From a checkpoint of a small transformer trained on Wikipedia.
Size: width 192, vocabulary 704, 4.28M parameters.
MLP neurons of a small language model. Each row is named by its layer, matrix (up: input weights) and neuron, and shows model dimensions 0-191. Each number is 128 + 32 x the weight over its row's rms, rounded and kept within 0 to 255. Numbers have three digits each.
Before each neuron's rows, "fires on" lists the tokens most often at its 100 highest values on Wikipedia text that the model never trained on. A number after a token or word is its count.

fires on: ":" 72, "if" 6, "l" 5, "-" 4
L5.up758:115091107077104097149140175157037154152175159100129097182163144121110141130123116084152203117065151124124080156110111091136164143112127101076082165146108049062139095101147174128114053148151107116109124144166124106122131174129186108126094121144181137121129145125187136107161197104074086135127150103182108171132104102126169174116146131139160169081176149108185148097113139145139152117127125213151070059085115152127100138101123145094104157092134086132107134169082105093135142082158146141120137088137093078076131150122060118116161097138123146127133111142139135197122148170153137182

fires on: "o" 15, "pl" 12, "ow" 11, "ad" 8, "id" 7
L6.up402:115107160145156069115125168081120183118095131141088090200138134106110095129092116095096170187112170115095100108123110157138087151106131132204098134089061093181159119118157054156157107020112133151154173138065114132121161137138163131115106169170155173128085156143076102145204138173092124169148148084108116190147093131117124182045160165153162151083158106149156151130126083103140169114058162098145157142080128135106092162130098110125143113145121146088183158160150125091069133150176119139108163096137161120108127115137151128132186076103091154114107145105118139106126148093126147118

fires on: "A" 21, "ord" 11, "all" 8, "mer" 7, "l" 7, "ing" 7
L5.up400:156210151141133124126170166149118120093158132062136143128110168193079109105143124132117136181118073131213181150135145100116122097081154093107143095154110119119149114115093130149129101111151097137144144173155071156178154142158169125111077117122134096196095146121104175133103139128121121167065165146119096153087160119073189104174131109136176150096116139128134058110114114130137177129101087102129117109125111128140191122130104129121097123094073074119103147106133099134080202072162166090140161128152204164086064081160116170074178102173185071108124128116105158138125107115144192121

fires on: " one" 16, " and" 14, "ate" 8, "ary" 7, "ite" 7
L5.up492:146155173172157107123141105159182086171127126109141120100153196159150101102096164152093093116073108122170107191129141120153076077132093189099160120142072167117089191177107122072105143123092158114093159120106140108119152091175098143113057149172106122142111174155121093124141166129153113152085106168141084168129103156117137185184141122220096090106111113072096125125106134108135096204139153113125102143070128125069087087130129134118137142120133120161156107083152123122089155096140087139091131191155118155106125148155078116153179081107108094137095139173167064148109128107111222130

fires on: "on" 20, "t" 19, "od" 8, "j" 8, "ip" 7
L5.up146:137090149180093109165128100116126135152164132181131172142096109162136118136142157143120118084128122065109129112188094136173123106134085143095080133107134156172132199135096106141111123163081124113098113048101130125125183148171193096137115137116121089141160108160071092172147171125139090101188155182114113133137170152115162133150125157144091145154153160085043054113123120067133221103104167068116077108139154123129117157154141126125088047066109129120117099130134157074120134071106125104130158148203168134122105113125074157131144132152105171180120171066102138148158098098113151165

fires on: "-" 26, "c" 11, "th" 9, "a" 8, "el" 7
L5.up116:098104138169093092105154190128114095183113136131108136150187181126161123127084106177150115111117156168136188192095067154084131127121128067131054148180127110159101069144124124151201154125105101172137147090136111100073123077102138154171140160114123175140128105112105147072082081154201185136158127158105073133126121098137083149157101120135103089129142115125140113135116105119166110161120134167112064130095141137173156104122169139071078071071082166164118126176107146116155147117102136159109119160206159135148099123164154140162086085164115146094175188136127136103072129164115166169

fires on: " Ar" 30, "er" 13, " F" 11, " M" 7, "ib" 7, "n" 6
L6.up96:140136129205110159160126059091144198231079115096095166135107159172124091139175139112086131161129114091154111104087097143153071071104085117136125125179137101128119130093138144094107135125139097051157168125136134138082077119123155132101112144155161110127112082165194131085106169100137147145148111119175107215101143133145141127136154063131083135115140127098146109082162105100129064168170092162106190117163166090172159162195072146147139112145194145130099141080115152098091165122098146134157145097130107189135102138102167125121071123158121053150127128121110157162134092127130134112

fires on: "s" 20, " bec" 12, "w" 11, "om" 9, "p" 5, "he" 5
L6.up6:177071144099172091106157062094145172148109134149157116109130129117155140123169098114058082136160134112063104122190148122121082141129128137127085132121115132041144089058096137111103137074103157165155150132137140116080113093160110154137151147083191109097161109080131139198150164100137075150183160090172207141116130127092112152172128093147136112045102124136160148165112144118114146119147116095115074141138140157139112184162163072109093150066147086085136096117099117106083156114129130109089143115209139136163130188158122116111053139175126161097132109104089142122184174148149140149

fires on: "our" 28, " for" 17, "et" 16, "s" 9, "0" 6, "ed" 6
L5.up380:083128190148112091167175182142104170119089098142085100145152124119074151184160165100041166077166094109141119098124134126067173075125158106172113145179113144075108085109102110149122160147112174109134155112160079073082121125097107147140075086066086163142166138087159066138114151172117146061152147145114099119109140118136123149081161107109122144144121063108103137068108130109157125137133104181135168161185147099152159155124109091144218143186163153151121154115148133143192095153105137154160076143135125114138094158114107133116141090142154089109086163118090195160114124114169177121

fires on: " D" 73, " d" 24
L5.up608:124093129130172177137145127116092119191120067127136143120117148118071078181110137170132152127136098136159114168082135183123093110140135107155094136154142130093128155133162088145194089102124121080098100119092066147130076166154150161162132091177128086118105136090168078081147214128090144179058133109146156098134140160073158157159112091156156147112157133126162171111098149134148133115104060106055175134213075128173098164186134104164093121148109114152105128147169132086126103122119080120125169141147117153137103089133054124183095103107076120110110126207137164067109168130102131128

fires on: " the" 17, "ire" 12, "\n\n" 10, "1" 8, ":" 7, " |\n\n" 6
L5.up410:125173155119079151119135158166122085145098137106200101111062128144134133111114174130101125117113123121139023206134121153136155119075109148096131081154135142149172088135134130101154172132149176105163086160116106109131075148149111100122101146159114124122090149085182112076179193092079140099064154174135125159117141102145123131042087097141109147103112131143150104206097113125108179151142150173130159112181147146136111070113103088128157044155088152176109102158138139066074168188134147144147142121143147156156121194132092076082126150089163085102115156113116099165135170139133149112

fires on: "up" 26, "s" 17, "ot" 7, "S" 6, "ers" 5, "op" 5
L6.up698:114179126104218176102104144140216110105148125157187101109118128123154167126146079112154100127099106069104190151101207114131130074129121084143127084100097156111142095112069158129117120142103122107118144121085156113152125137106105100152134106169152050172161165102113080084153098129170155137137176115138126149069168172111145086074104119121134096123165078174138154105120138138139142086144154127081170143102171105134111130156158106092140084125147149152138109110097168179106208186160094123094157109163128147177130092166196054193086147107130162111115169118090157103093144163142127091

fires on: " d" 34, " l" 9, " g" 5, " o" 5
L5.up414:155138131125157121195170157108077119041100054156163135065135047136118123157125095123128151146051170147119139185095137101123132099159135152127122114117138149149087151190164111114137173094121174175151105142128123132081119085080157139156140110154108165171121162168174090157126139034129157156136146103156110155140237132149185148115154187057138149184150130100120077082113120188167123152122102123113143118115098162134090108094103093154115130137104127142132084185079108153133119144106142088173147088130110110136140118090167107091100090154162071123102143142143090169125097081104135149

fires on: "og" 19, " d" 10, "ow" 10, "if" 9, "e" 7, " t" 7
L5.up85:087072143133110100139072137100138152136149126142128128139161148095104106115120145130138121126063105039075144191153047092119135144017118133124059083101123124201133112150145099126149163086124123155143144093131143125137122126087180169167062091147097077171143164092187120113157138146100110152106128096138151125167108156197172142157159160130116152107096199117162160139138087128121066124062170116184142082110150157134116130150110131209121126105128186136125107110192077090139094125098173067109149136122142135178171131134079123133167121120111106166160156133122158101108130150140149151

fires on: "w" 27, "y" 14, "ar" 11, "c" 9, "oc" 5, "ing" 5
L5.up533:125073107118120098079181120133144158131110116140126094138162090129164199124136160177101152064127093176150119162171096131144159119128147083139112188116132123129142084138163144141165108102138098094114141150131133123162138063086104065122125170142140065062130192131137137122108129122106159111083046093106168115128127146167113156128081173113137163133184175117130174145156142191159117123136106147137092164039122168185084067139145175124120199071107153142122114070131147140159078144138169090146130074116111140153135189116116158165105116142125115042143159077138092136163122086132193111

fires on: "ro" 36, "x" 11, "el" 8, "us" 7, "R" 6
L5.up451:107134099092075179126136111071151122057129091154164074067181176065169119122104127121135158118136095128154184124109132145091127128162105104175167134086123171162145134112138138157120103142099131156135151122164123113140199155195145097077180123138144111141093135054103122157173128186185154092161152105154137079165167148141088128074088120115153118145078146108145168137122165055081142089118155110105133124131131146146136127094202099120142126124087152134185026169176116136133117107121145162129115134118146164092149114163109081110059146143134103203084105179078119145088131098097106142

fires on: "r" 17, "cc" 12, " bec" 12, "he" 12, "iv" 9, " c" 5
L6.up322:131036111127120050119106122086161167185066148127108212132115121120111182188154145064155108137155098211133141136150129146138103129044136066144151204106103096142168192105104071164164053107111088163095118139117114100153123121131157116111139070142123158122151158091169051131145159147145109134111152105136114136146115147147169094166117134108095149108111147119064099128137115111147096204122136084145119181138118108133045139129135146145049089132139172111205168131132162127156137127115102150151155110157139157106156114124120102105125092112162124104155118126116122140139120103134197156

fires on: "ed" 30, "ound" 16, "b" 10, "te" 5, "ade" 4, "d" 4
L6.up609:158105124172081115114138084093158116148075137153113092140092152109102134154141242128138167141107120093151161203184153136162113095018153110161131125089114077130129101115099090151119130137136156111147126093125089063157110103134114091099178111152142122074103165153106135132090143193141114151122104149122121134128134084136189096113142068189158222109152141079105135102124121161148147110133121076116091091157113135196147151118157105157153144159159131205171150100136145106158106110101163122089135127086174095143117067165086143187126148161111146081099102115181133169129111075103147103

fires on: "et" 36, "it" 13, "id" 9, "nt" 7, "ab" 6
L5.up673:096142039074138157130122141116175124139106126139161155129180165142139067127100090107113151101123185138133090096103144126131126121167142124180121136192074141160154141089146140100126083134122098161222188168110081098117141096128130185099132144151059153122136110156096127134089088147101159126137162116082179120149178137085108166121129128114134159182097140134135101098114091139142183097142126104169176079073129080099126164151040162191109126121187141054180114147158108104153090121079147083063152105125139151137127135128093131092134150160083145068166082091180146125151148112162119149

fires on: " /" 14, "ew" 10, " rec" 10, "us" 9, "ation" 8, "al" 8
L5.up126:123120098189165187079131094189157113197076127103161120156129171158065207143155093134151138191176147143182180129145118115122101126174112150102154133119160167141113113096098146098149105113131174110068125119083144150128146132133120139188145153095105133114108140145082171073162093173148146060159109080125116109160157142103021116124121108119116136151152165118111081152097139135156065118124092134142091086128094072176136038103109096155184142146115152105133125119138048104132113128147065124129128164114083149135141168177094158112136103169105146078183140140148116077109155127125104120

fires on: "ver" 17, " st" 16, " b" 10, "ap" 6, " at" 6, "u" 6
L6.up156:148152127150128101124125140106118065150100180084161107172095155111110106130170176147067160167166175172108105151080173116158141076167115111083112116132052053136157158103130184146127143137132073107100142159166101132136073136121124182165094090146084152157117148112106119064174178073104140091137126192062130109136123216122126159099132166121111075105147137122106097131153097101212110131156157124166158127132124072131108123109121096102137112051125101173139163093119190139142106130139137152131075171121130136105152148137109121116153096209081142082120145106138180140079116156108184153

fires on: "u" 22, "ick" 12, "ion" 10, "av" 8
L6.up196:130115173065088128206139145154087136125131144211133095177142118174061127121152105106107179104143103119187140118086108139058182119149063185142122161058123123126129120149105123089102106065114079115085138163146186168113124137168155077160148109135132123112134123127108146088148116109151098109134077141093117090145138176144111141090153143159119088104092150182121136175139184128089177121095117128090108097128124147162161099105157163098155157132077121145098111132165166092093117068178134115141129143215165057185152180114114112140128072152149126123080167143174168117076116152104155166

fires on: "um" 14, "ord" 11, "m" 10, "mer" 9, "orm" 8, "ist" 6
L6.up413:124207111111174102148167158173136161157084078058126132143127134085092129104141138081119092152101132084094155161126145162139070070083203134118109108129070106135074119134095113130061085148172081126115121092110153113118167105126127150151135171133180107100100175158110109092137077165153104119134139137118121115095154088156152128121127096077110102165187125136161109114069073136165173160150160136219098151106156174172125141108122124150117162154092101123121135135131175175167078131123119181136116044176120149108114071109059101109146127152127166105165148149173121129092185188163127128

fires on: "er" 37, "are" 9, "C" 9, "i" 6, "ion" 6, "n" 4
L6.up594:147146112130062189109087109149140118191122146140135148122073111112146166170157123123074170134093060074177140135110142161110104171124169102158121136187055107145166081130125110109127142152133099130100081136117157139141112107139074151113128093153118155093080106159130125125173100141181115136129167150153078065107123094133093065157161133152121072174104106098114136175169125076099104161164145142090166122160042172145111131179111114125076088135106112139173149182165144111173156180109159121139189132130087124144178161110134056094098159068148138107117182125117073120174132081152162169